config = dict(
    hidden_size=256,
    num_attention_heads=2,
    norm_eps=1e-05,
    positions='rope',
    bias='none',
    lr_head=0.00541,
)
MLP neurons of a small language model. Each row is named by its layer, matrix (up: input weights) and neuron, and shows model dimensions 112-207. Each number is 500 + 25 x the weight over its row's rms, rounded and kept within 0 to 999. Numbers have three digits each.
Before each neuron's rows, "fires in" lists the words (lower case) most often at its 100 highest values on Wikipedia text that the model never trained on; "fires after" lists the tokens most often just before its 100 highest values on Wikipedia text that the model never trained on. A number after a token or word is its count.

fires in: "the" 97
fires after: " at" 42, " of" 13, " with" 9, " At" 8, " for" 7, " to" 7
L8.up27:495510527472518531455508521489520482486464514496531471484447499554543505502472514469502497518480515522503497487495517508467477506512514546499499480541481473453489533510523471503526488487550463507473444498508523483505489472480502475499480511475508514506491506503524533545515487486576506504

fires in: "a" 71, "an" 13, "two" 5
fires after: " in" 30, " with" 10, " on" 8, " for" 8, " of" 4
L10.up174:465474458524526496454483507493487518509499466521494488504451524551486555516533494526514478513513539488534501482495542512497496426523525497504511541485521470521499517505500476531489490492505520518491521524487476475519473495476516484477507509458492510504556512542527514496533497492529507455

fires in: "000" 38, "500" 12, "00" 11, "reason" 4, "0" 4, "5" 4
fires after: "0" 34, "," 23, "." 12, "5" 7, "1" 5, "6" 4
L8.up461:531474478519456472516474497528559486522459517496545501479505548522480514493464509533509515521529507500476496482520489492497478487487530466519474495513499481508529490459512512520500506537483516502489512511470484483461444459480547484488490489514433542437519535502496508450501529484549555519

fires in: "was" 61, "as" 8, "became" 4
fires after: "." 17, " he" 12, " He" 12, "," 5, "a" 5, "an" 4
L9.up546:491487457476483476491524496521482519502526469492527514482455522501488537504539493533524439500483539527479486522499516504479515495473504504502521515520512510520461509480534455480515482469490498528525476546481512466515510452557548498499477489525487514484513491483485507546534547444482505439

fires in: "the" 44, "and" 18, "but" 18, "though" 5
fires after: "," 34, "." 18, "ed" 5, " th" 4
L9.up794:494502468454506495519489484491482532457547521464523452519506519491524502493510514488464487512507518557514520510505514531506468488497472485498523505495496489508516535501509467491498478478460472511501462509483523483505487475494524528493480476471457486487520524517474516475504552479489552509

fires in: "the" 100
fires after: " in" 46, "In" 13, " during" 10, "uring" 6, " of" 5
L9.up321:524507477495519519500496491499515527489477475471524477459510522469526487482513471518521501526546494494474503474490504543541484484517495496488504556526513439533550510481515516544492505515538570484485480505490508473498499499495529527518518541538444509494531512522494554491511460498499501523

fires in: "the" 69, "a" 15, "s" 8
fires after: " was" 22, " as" 13, " is" 11, " of" 7, "," 6
L9.up950:476526431547472549522482499496524502506470462515501466495493474527529490466485532543528454503560464509509504472514492496545454483472488497508459518513478554503489519483502497476475505457474510546503502498498510499514524490485523496454529487465499523441504509516513506538497507477504484470

fires in: "time" 15, "year" 14, "day" 12, "area" 7, "hours" 6, "months" 5
fires after: " the" 22, " a" 12, " h" 6, " A" 4, "xt" 4, " The" 4
L8.up395:558500467497490471537481476499478495459501494490509467491509493515504522494483521533524516489518485485494485523509535506516483477481478509523480496497456492504520485518506516487463526472463504500490525539533545526507490528447498498466507497484509524467491482504524511518517554504505533494

fires in: "and" 59, "but" 24, "once" 5
fires after: "," 85, " On" 4
L8.up267:509526506510495517516482517455500478466509529525484495512523551495518512507525482532481527494530502550469438495501537578532523518462478532537458529509498540501515539499528491508491483508529510534493416488545517505489482464477529515474494502514481513520521502535486517512512508490562464525

fires in: "the" 65, "ansifera" 6, "north" 5, "there" 4, "fifth" 4
fires after: ".\n\n" 18, " ==\n" 10, "\n\n" 8, "==\n" 8, " \"" 6, "s" 6
L3.up597:513481477452471516489496479523530580486482507471524471513439537521518536429551505503514504511483479522504467448520493529497472429514454496514498514495509518482495539542512449459461518500480508501509491552483488494507488535538470488498528484500481499501524517452508523492536491543511501541

fires in: "by" 57, "to" 22, "born" 7
fires after: "ed" 20, "ated" 10, "cted" 6, " (" 6, " made" 5, "iven" 4
L10.up811:497484487504519519456481525502491536497505545454468459515508513519542560477531488448478491513498497508486549485497519482526535449493456554524467500509526476524497506516507475499504491514513524538490480534485516537513505469493486469507463460503490528461534511510475508488509517523491516511

fires in: "the" 52, "ordina" 4
fires after: " with" 37, " had" 11, " have" 10, " has" 6, " ab" 6
L8.up990:537492457460518506510503530498473505454508530475498468495470502475495504436480503495471494481499518521512521499506518487504545468458476469476520500501458518478500558556516505459465520520550538458442473514479507485516503474424504462523465486499469505498504529478468525542535534506480452467

fires in: "her" 40, "his" 33, "its" 11, "their" 9
fires after: " of" 16, "." 12, "," 11, " and" 11, " that" 9, " by" 5
L9.up354:486507456461483501471504511478538522469513465493527465496447542551543493508516527542519513508514525486470475484511498551497514512502521549533519527546523534478493520447491463535486507509485487536536466555489490503447504474475515463481507513467539496483510514485513526498505496482512501518

fires in: "by" 94, "from" 4
fires after: "ed" 40, "ated" 6, "ired" 5, "en" 4, "ted" 4
L9.up247:498484503525540492468475506473524483488544505490490511487470548500526556488491487508477521493504496536482523513496535532511529467520517516564492519506520481532479498545494483502519501477525522466514482491520574488493509492479550485478470497466477518506525507541455506531495502482512481522

fires in: "but" 46, "though" 11, "although" 7, "as" 6, "however" 4
fires after: "," 46, " th" 14, " h" 7
L7.up124:488515485528468553439489474450484481472491523479513466513465500499492495502497492579469497523502503531493480508511502486513524518489512543552469500506520532504487522484496495531495499560506466483494435523442489515498451493501516531487520531473513527501507533492508506482503521535509479534

fires in: "1" 32, "2" 10, "0" 10
fires after: "–" 62, ".\n\n" 10, "." 8, "==\n" 5
L10.up964:515526531506489526518490551469501535511499452503530437491513500493530525494481475496455543535515502525467495487518550495483487472475495513534530548588498485527472499487507497538503524526552493488544462507485488524446471467526483488483506483506479539515556504481525517494548547505502492461

fires in: "to" 42, "went" 17, "into" 9, "entered" 6, "going" 5
fires after: " w" 18, "ent" 10, " ent" 10, " go" 9, "ed" 6, " moved" 5
L10.up927:495533509468471482475448499494495536503517537518572485474453536481546475523489524498514502514556454516530494465508513530478536512493486503472507469551484528530528523453546480488463483501545504535464515527528494501480528498464484489524494522506472508493544441510473518506516518503479522542

fires in: "the" 65, "obtained" 7, "earned" 7, "graduated" 5, "online" 4
fires after: " on" 43, " of" 11, " under" 10, "tain" 7, "adu" 5, "n" 4
L8.up828:458472486518474500452453513548522534447515511557501471482509493459516502491480531534481499556488503521497523499500539498457508501499498486462459535521472516508466502507530418486482486478512458508498470533508506478515501523512503505523529489468544508476544516518483514486528536489468495478

fires in: "the" 95
fires after: "." 23, ".\n\n" 18, "\n\n" 7, "==\n" 6, " ==\n" 4
L3.up989:520505481526505530505485524461554485526434459503455500520483500486496470481506485506519500511505515480486543442503498521504483511525508499527480524523554491498480522489502491497459481491539518502453508541462491497517487504442488522518500505519499502510523515539548540474512464510498561488

fires in: "2009" 19, "2019" 11, "1999" 10, "2008" 9, "1989" 7
fires after: "0" 31, "1" 19, "8" 11, "9" 11, "5" 6, "3" 6
L8.up7:511464473494439463485500499536484537491523469471524495481442538556494508482524549503486480526499486518459500490504504482482543523522473476503503471591492501537524493498530478479473538512510499481531515547483539489517507486509477525515491469455511548454531488477515507461532513459515473506

fires in: "it" 87, "he" 8
fires after: "." 31, "," 11, " that" 7, " as" 4
L7.up5:497489484484463511483499535450494512499502486530492483521451509509541517493497497540506472495531490497443473492506499467529553485482440512535515503501474479493452509461524459517474501514526561500507507542474504508504449501501479490466485514486555554491496547513535519529542519484505493553

fires in: "and" 43, "as" 23, "leaving" 4, "or" 4
fires after: "," 78, ")," 5
L9.up735:506517496461504510475500528466519495529539500483522486515485510485540523518515507534467522553522498501511472490511517544521515492492498524465503502540519548439494526492518465503475493448521495488507495450499478524443490469468499494523505515507510485493492512472553511510518492482518445535

fires in: "5" 27, "0" 13, "00" 10, "45" 6, "55" 4
fires after: "." 61, "0" 9, "4" 8, "1" 5, "3" 4, "5" 4
L3.up378:511488479525503507530433476514503521524433474504545500476543483563521504481525514467503544475492539501451476482528496505544493503467486542506474508510495491529473496465487485488534478521486517464491495482524531498500498485529503518512511474530538497536492527488493531497486477495483498499

fires in: "it" 71, "this" 27
fires after: "." 36, "," 18, "I" 9, " but" 6, " and" 4
L12.up1011:496484494482460467504489499476469471484477507525499451562470524540528527454516522490476495489506467488509481476512486515497517503483521504549467478502523466486502517484533481536445490508502538537532486525539492482510490458506520508477488530479504505526503524490535529509532552496514542496

fires in: "he" 100
fires after: "." 57, "," 16, " that" 8
L10.up937:504508471482471544450501479460493502460491450508513532509498563517562524493509483547449496544534509542495481515509514524503492482525521563543507512513473497484509531487509463518526508515525504527517460521457505508440480478513484486482519527487527535521508508508531523514563505495548497479

fires in: "a" 32, "the" 12, "any" 7, "an" 5, "this" 4
fires after: " in" 41, "\n\n" 9, " at" 8, " for" 5, " of" 4, " In" 4
L10.up326:480511508477513514481492517468513521491437463497495485501473494494515506513514494533480528494575508471495508485515539499475527473512475500509473508501528526509485490487501492480476504506495542547485469520493531510522470490453501476519474530538513536497538553507477531533520485528524495532

fires in: "000" 32, "million" 18, "00" 6
fires after: "0" 54, "5" 8, "1" 5, "9" 4, "." 4
L5.up152:503481478516499540464477500488474507518488488518506521483483545514483486498488507486477490489523502568485490506505513502495477452500522485540520516493485520455532505484513516529519505495495495500455512498470460478540509461476509489463485479492483473462526521491508506478497492446508481478

fires in: "0" 22, "a" 16, "2010" 11, "10" 7, "1950" 6, "and" 4
fires after: "–" 26, "1" 21, "5" 9, "0" 6, " in" 5
L3.up985:505458459498531506487443527524458512525523474524520514484470489485533523500456499536522538488464523518514487525501531494495513494534559547480509509511479519464502524481514502510521488471467482522440477481477516491521480485495506532496511512420472488501524523507509532489524516485512515478

fires in: "bra" 14, "ger" 13, "russian" 10, "aus" 9, "fra" 7
fires after: " R" 14, " B" 14, " G" 13, " A" 9, " F" 6, " |" 5
L9.up301:512491480482524501544468469543483504454501507517535503542454483540501521504479514529464548485497484497458478486507521485517458485556432551517496496509473493513510508470517464508474509514494485520501485474547495451497484493483465475522479503531484483495497511519522518475495524488504523483

fires in: "and" 84, "mysore" 11
fires after: "," 41, ")" 13, " M" 11, ";" 4
L7.up369:504496512496533513470503507480509516482517493483481512523457511469516499520531515540534500520501544489519469527502513530519511504536473542499471495519507511491504514473510518517451490448527528516512459476541523498521486509505460495502516510510509529492507538502492517538499467564533478500

fires in: "father" 14, "parents" 11, "brother" 9, "mother" 8, "wife" 6, "grandfather" 6
fires after: " his" 32, " her" 20, "'s" 9, "are" 5, " and" 4
L12.up83:565515477467494510540505483504476485494491476524546507509462515515479530484499475518481500497520511499542509535545513534480502496513511487468466469522504499470495533506518476473500528489466546515510472498484529527484507521474523521536467512512508487482485479468474521536534499498522482495

fires in: "the" 49, "this" 25, "a" 18
fires after: "." 34, " is" 16, ".\n\n" 10, " ==\n" 8
L9.up378:507509455479485493466465498494511508469483486472524478515480505502524527456548460512519504520506508505451559457506502545515520510487502488541510488492505495514479526513511443501450463519483544520521462537481515475502467473513485493506465501504535528511505531464535515515530528501515536438

fires in: "in" 29, "the" 22, "on" 14
fires after: ".\n\n" 34, " \"" 10, "\n\n" 9, "==" 6, ")\n\n" 4
L9.up750:532494470477477513518477504513527580522465509486536524503511519546519512437498525472495509540504524499508510483510484472529519468553466491541503528517529499489461512490501479496488483540514510515466503518518507491522512509480459491485480479544495502509488511493510524452501522532484531562

fires in: "a" 63, "an" 15, "s" 9
fires after: " as" 47, " was" 11, " became" 5, "ome" 5
L9.up975:500510460547456516529493501515514498509449429540467477509476495556490488513483491535516515545506524511509504526509515526528474472488490504497459522529480536479493510525493523494481496466495519502536544503501511473480505508487482487487534453474469524450518512498499511499488503465536533496

fires in: "a" 41, "her" 14, "an" 11, "it" 9, "them" 7, "the" 4
fires after: " had" 18, " has" 16, " on" 16, " with" 14, " have" 9, " to" 7
L8.up799:495494440506468537473496487519516519475515470491485514530508539492521504497481480520492523452522435492521505470515505527457535535471499488488478515492510503481498533535531487506485501502501520481454457527484533524524487474438469495508493505459522535532512535493483526468524523468528482529

fires in: "the" 54, "world" 22, "his" 10, "following" 5
fires after: " during" 27, "uring" 14, " of" 10, " after" 8, " After" 7, "ollow" 5
L8.up140:517488492534524509487492516491475505487513447501495465509514473496525558464526477490489530495512466509457518501492528539493515493521475500500477514497483510525524548477515505478517491532556496485459502514459526458516428489475576507514507514518482492559484522463485534499520518511483511483

fires in: "the" 96
fires after: "." 86, ".\n\n" 7
L7.up861:501509458495485487496490505522512493475534459463546478507455508491507539475546483521478463501492517531511475499509513547490485503484471498493515507521515475509467506487523480496490507477518502517506435524473467501504494431527545538533510480475517510481504514538534516457512505516504503487

fires in: "a" 12, "the" 12, "for" 10, "by" 9, "having" 9, "of" 7
fires after: " to" 18, " and" 15, " with" 7, " h" 6, " because" 5, " of" 5
L8.up82:503486489470459540448506538529546514454510460469514495518523532520516520483515498509516473504498480563509484503498509532511492499526503512520479494513476469487470519495500488508498515514499520513486452532473522506511504480454529531505488505455501516449499508500500519529493538542511519497

fires in: "5" 20, "4" 15, "6" 10, "7" 6
fires after: " " 59, "–" 8, " V" 5
L12.up336:515502473523500529516492478470533483492474426465532525502517505471500546519496509506535531508463486518494448490506550499532534518521485572521496514502505488457526538494505463514508526467510516458497472505499525533503482487532501495485493539506500525522509493507486524494517522482557551495

fires in: "date" 20, "as" 17, "size" 8, "days" 5
fires after: " s" 29, " d" 15, " D" 13, " served" 7, " ext" 6, " f" 4
L7.up170:532514500496496500475477489530450501507469456516526509539449483495473509508540514488469458544522519476474509513499539526514548476458462487528515530492454505501486510500508464564493511495511495518486506504470534511515504468469515481532495518536465524490536493479534519491502520492517467483

fires in: "the" 95
fires after: " by" 25, " during" 20, " in" 11, "uring" 7, " until" 5
L8.up550:510502501473514510491487508493510514464487507495503506540482454541511509483527478479489483501558471472472494518483499522473457460514494517469501515563481467511447522479505488472424484482513509474484486531507496473503463535487554464511479519521490525513504528475472534484537482535522469459

fires in: "2009" 11, "2017" 11, "1997" 9, "2008" 9, "2018" 6, "2019" 6
fires after: "1" 37, "0" 26, "9" 18, "8" 6, "2" 6
L3.up824:467427492522528458489495499523502538467516532479515489502513543553510522485558524492508487566483478519480491515508525526524536502505453534507514512581495533475461508469526495484471474506454521523525454511518559500524494533516496486532503456478535508517521520517503501492532487494497476535

fires in: "some" 26, "the" 16, "many" 10, "reported" 5, "by" 4, "smith" 4
fires after: "." 18, "," 16, " S" 6, " M" 6, ".\"" 5, "D" 4
L7.up612:514463495478467485539483548495488523483465484465513489488478510529500496482495495489513481493501526501504477486516524515496459428492460508515512501496503508483493501497520508507509494519485515497513483534473522513508504449520522513484461501506493497501555489488469511506522485515521500499

fires in: "a" 41, "also" 11, "however" 5, "both" 5, "one" 5, "home" 4
fires after: "," 78, ")," 7, " H" 4, " is" 4
L8.up603:484490475512502480483496529490565531514498543483509483497433501500532538503525507541494516547509509515489488451524499548511514465457488554484516545515512514492495491527517463497494503493504536507532469495481489530529505522497496496491500481485506496530478468483527512516498515514496529484

fires in: "this" 30, "these" 17, "two" 10, "same" 8, "they" 8
fires after: " the" 18, "." 18, " The" 8, "," 7, " sub" 4, " a" 4
L7.up20:494478512466497507511502503457481543429464485499511491480475497570524522486501513501501474521511516488474472469517510514507520507497503527550508490516494529461461515500501463505485546499531510469494477537526494511539482445524473514471469507516503503471538487496529523517507527531499490490

fires in: "with" 22, "the" 20, "a" 12, "also" 5, "are" 4, "including" 4
fires after: "," 27, " D" 12, " under" 11, " with" 6, "." 4
L10.up760:480463502514494465506477512500554510506521526476522484509490486535504521511552528498519491514516482496460545519507518497537491443493497508471499514505530463499460509485499467461462496487480512506529519520503492490508477484500543487481500521459488488555494491509474518486464504505504479443

fires in: "with" 32, "but" 30, "as" 13, "although" 7, "though" 7, "making" 4
fires after: "," 73, " m" 5, " th" 5
L9.up448:485486467479489501486503529494554484501520501461537466539511483465497501513517528523488473526544522538476474479517498496498491485480490525518532495485536499504488516517490419495511455463488514536498437472525500474480481478443500504523520503503529537516521490509504519500491470529528483521

fires in: "was" 37, "is" 32, "a" 25, "an" 5
fires after: " is" 26, ")" 17, " It" 8, "t" 4
L7.up404:518481473502505498507465505524512553477473466473548511499460500492508524490568499494515472485509486488489497478502520479527489454487480522493497502508502502521521514520506512464502498480482517517511471497455530491513479458483501502530495521500545527503514494492510529524496496510477531493

fires in: "is" 46, "was" 46, "are" 4
fires after: " He" 32, " and" 25, " It" 10, " She" 7, " which" 6, " who" 4
L8.up372:490487494498467529508504485477521521470496462475477477533450532469527516495540540544494498483487537568481490473508485509497487498479480509489505483501523483496483539504523490479517497520494528507488475504516496503466457491495512491490497532506477487545498474465523525509519531484505523458

fires in: "the" 77, "a" 4, "its" 4
fires after: " on" 62, " At" 13, " at" 6
L10.up2:553501501526471480460501510505533523496517471530509469492501522498479502519529484554485513482556494516460474501496531534453496476527522488504498517514532510539462474521539450517482512500528506473541456510488540472512490505491480535476487515495517486482517526511492536515549494442505455520

fires in: "on" 32, "after" 16, "a" 11, "once" 4, "during" 4
fires after: ".\n\n" 34, "." 30, "\n\n" 8, "==\n" 8, " ==\n" 4, "D" 4
L7.up538:467504478481485516540472539473468518445504507456502500530499526546506482489512515511464483505534527551515513467502529521509521447485458472553485513502531470507454484489523483497483497438482480552536500532443524499446497491507529494466476511492522529508504486476515497523491501523545481538

fires in: "it" 52, "there" 28, "therefore" 7, "below" 4
fires after: "." 17, "," 12, "I" 9, " and" 8, "The" 7
L14.up761:492471511468541557490496507441486491517466478523523454508500521488547480478495498522479490498551531515518492494494518476486512490515472515496485526519494491541449517485501486554439459510530486518518473518480546500481473463505463514440511490499530526511537520518478533455530488504509478472

fires in: "a" 57, "of" 19, "an" 8
fires after: " is" 55, " one" 13, " as" 12, " was" 5, " series" 5
L8.up536:568523470504493502504477496461517497506483465519505468483457509534490501476536480511452496506508464477448507507514509507529528405489425479519471511523500510534506522503489528466469514471489512509521507518497491496484522502449492512478502533486536510447528504480511532562482508495485462510

fires in: "as" 18, "after" 17, "when" 13, "while" 9, "with" 8, "all" 6
fires after: "." 56, "," 7, ".\n\n" 7, " that" 6, "ollow" 5, " M" 4
L10.up187:504501454484471524506499511535481505486484461478509475468455526514537483516519460554432503497519540541493482496512527490476460462487491479477514505481489523513476505498535491503501499545475512517524477543451511493481485468485493482510499518482483536504528529481506531520518485488533496504

fires in: "was" 18, "father" 14, "mother" 9, "brother" 8, "wife" 8
fires after: " f" 15, " bro" 14, " he" 10, " m" 9, " w" 8
L9.up109:500504519423508491486497481485512542523537480515575450480504512511529507493520537515472523455493477534494469530517500506480474481529486501500534475505510498536504541505528482519487488514486512510480500541525505532475487446493501536507472538512514503511532471517484505503515508470529477518

fires in: "as" 28, "including" 22, "with" 14, "include" 8, "includes" 8, "like" 6
fires after: " such" 22, "," 12, " includ" 8, "ated" 7, "s" 5, "ed" 4
L10.up448:503433462500498505527496510510520490437481455483492513501497535481479523451528486520482481541507500478467530505508515509505477488464502510552483521510427551484439500475498489443500523487521506440488478491494495528484478505496492492513508526494493577460542510513500517474499495489553487494

fires in: "new" 16, "united" 14, "texas" 12, "america" 6, "montana" 4
fires after: "," 49, " the" 11, " of" 10, " in" 10, " A" 7
L7.up761:479460495519488549511474513490544487504502479470470503510515495515501522499490517502519497511522475494462509499537503502526485481435504518510535528484530514509472497473491469540497525503554523497480493531486548487514456456519511467490489478545548494497486487473507509536506482520490537498

fires in: "new" 67, "of" 13
fires after: "," 14, "%" 13, " the" 11, " a" 9, " in" 6, " |" 6
L5.up160:482463439449537544522491482498497496511489528488497473488478542497504490487477501484531524541483461486528510517497512492507466497482442543548526501515522520501470538488510486493515579525549484525450492532502482466510497510469502525482472489518479540501521501494489507514532458509469543521

fires in: "the" 68, "a" 24
fires after: " at" 38, " for" 13, " during" 6, " At" 6, " in" 4
L10.up799:499502485510495490489472539528502491506499477504522464476476487486470488506501478476469501559529515510511511481507506502524453429517514524530512512516483523459525507466506441522515476505498525484468458510495475513542501513493484491537454507481498483492499517510515496487529528486513471502

fires in: "and" 90, "or" 7
fires after: "," 64
L3.up233:508491494498476515478472496510532504531497477495503487550509491512460533465556500536458503506489476519432516489512509521532494487464528489517496500462502475480494513502509460520488520541505502421529540494478482527499483502528522493493519507509507522464498496466470507485509511483474533457

fires in: "the" 54, "one" 11, "each" 9
fires after: " on" 37, " from" 11, " to" 9
L12.up352:506510504461517504537473524545545491493504500491551484501461511495509502477461493539459526485475502536497451496499532514449496490501479512507515484481506481516495500500586448481494504484517500486464467523530495536494492484509508521484497525468531546483473522538514537492509485526520501500

fires in: "he" 50, "she" 34, "they" 10, "who" 4
fires after: "." 51, "," 18, " where" 12, " when" 5, " that" 4
L10.up505:485430462462484493491495510500496538493472464473538446498481487484524561507507507495473473532460529474506480437510484505476469511466510532545525510515491499485492494493504446519490467526493526537526480498492513492451479477520525519541478508498528538524510516505513514458549523497503488467

fires in: "the" 98
fires after: " in" 69, " on" 21
L8.up764:511511465502492489475453479500524492472508419513480440497471503514519514502502481509516520494502479510525498513501561522504525510487502512471480549492448514492476537478509461525491513484568484520486475491492525499501464530438473503524475532532495522511518526508491545498512490513541466518

fires in: "the" 91, "other" 4
fires after: " and" 41, " to" 7, " about" 6, " on" 5, " from" 5, "ing" 4
L8.up777:489491439482480521505511516500487524507528436485540530523518494502464474491503498527475506512524460526514522502491512516487442451537498527534508487501505499490449537471519490484501526531557508491477464543485506477512472508479524519520529559517470502515466535497496552505509517515535499486

fires in: "the" 92
fires after: "," 26, " and" 12, " of" 12, " by" 9, " at" 7, " from" 5
L10.up774:496502462453497472496495488444580523464511506468521474492435498489576524464475577482491546544524521488455533466498499529453528490514521503509477535544477482500508517507517458460468484517526481540500465537538514479493508515492506471524531497477522497481491498483543519498504496481543496483

fires in: "new" 19, "free" 14, "small" 9, "main" 6, "largest" 6, "old" 4
fires after: " the" 30, " a" 12, " F" 11, " t" 8, " y" 5
L8.up105:555519476479470533544479489509493491504488457497515453534482517548532517506491466524494516478537455488513534481511488510536486517502488533501516515511487468528444528488488501534500517492553493507493501557545486524513476449478524489449520512530497492480511489528517532489516491475456500549

fires in: "the" 88, "that" 6
fires after: " of" 55, " around" 5, " left" 4
L10.up118:495510475469504506483483551471520508503448481463529517494474508474493505471521471506477489532471491558462531481489508538486495524533495518507477494520476483497455490505519484542530528500554514489483495523494500474507483465480495514501477534493463499487487494514508542480508491517507518491

fires in: "10" 35, "11" 11, "100" 6
fires after: "1" 74, "9" 21
L5.up711:508484489528516481498490531485509533486510513504523496491471494491508501482532461511527509528503498503483472481515536469499513465527463530510527486515518525502473534514502512508473477501523491512526474505545519478476425478433512502568483479517510483489515507496503504516527509533523537463

fires in: "initial" 16, "march" 13, "april" 10, "january" 8, "june" 8, "initially" 7
fires after: " in" 51, "In" 19, " In" 16
L8.up642:511471488520502521476497501521525506475484481503494480474498561475506533521492464515515548485530499492473463509525509496484492462476512476476467564512468480523505525496520473491464488463538552458488494509499469498489510472477518482468486524518486534540515496511508514521565476448492437507

fires in: "united" 59, "american" 33
fires after: " the" 34, " an" 11, "." 7, "n" 6, "-" 5, "," 5
L8.up570:507474456475449504501511493480551530453547492496510454496503520519516528509524543501509476503516512526458519531520516492545505469420493511521520505503480502481479520461507507475500534481493476530505494538520487508479490456498520459472498470487500481476530508499486517485496525497485512540

fires in: "in" 74, "by" 7, "during" 6
fires after: "." 42, ".\n\n" 27, "==\n" 9, "D" 5
L7.up432:502498484480531533487450489509469508471454466462535505554500520529490491507523490453477462510515525544467498492511525521491501467479480491481471492526514484529470490474538498514526541508528545472545481514503525453475493471509543522459495504492507552477533538472507513494538500512506489509

fires in: "and" 44, "where" 20, "who" 18, "same" 6
fires after: "," 86, " the" 6
L8.up863:497511489548499521538495485469523510466501515489525502513505506464497500505518569532527519564524515531481443497527520496533543488474528522493517516528512521463493509510520451507528521449491493518491469500504495526491489504512528508482514493533483472520539478508531537468508516542523496544

fires in: "of" 26, "started" 15, "began" 12, "continue" 7, "continued" 6
fires after: " start" 17, " contin" 14, " end" 12, " time" 7, "g" 6
L10.up789:480512464491496494479470520507499494452476465507519503510526513489514505505529473509459483519536479511478499491492545521509492504523505519547473536526490494476540503495547431500506489547540524519481419497489509472480488519476515492483531541471479514525501521454489504479510457502493491506

fires in: "it" 82, "they" 9, "current" 4
fires after: "." 37, "," 20, "I" 9, " where" 5, " that" 4
L8.up575:484492492515482498496502475488485503456480465477509475536471558498523499480502506435490494489513502518470464487513501488494495527478507520500521528487480514500458518475504461493511475542513552495533467474506521529483514456469513505470474494496538526515524470515536549488531497518508477498

fires in: "the" 76
fires after: " of" 18, " in" 12, " received" 7, " won" 5, " on" 5, " at" 4
L9.up846:503499425467509512499463528512500516473479511512520484525407480478529523510487493526472506474495474471515543533495523504493514480510467486513471504491487515484517521444506483492494516507498514503463480498459514472517452500478465487469520471514501497489510516448530512445497504478499520476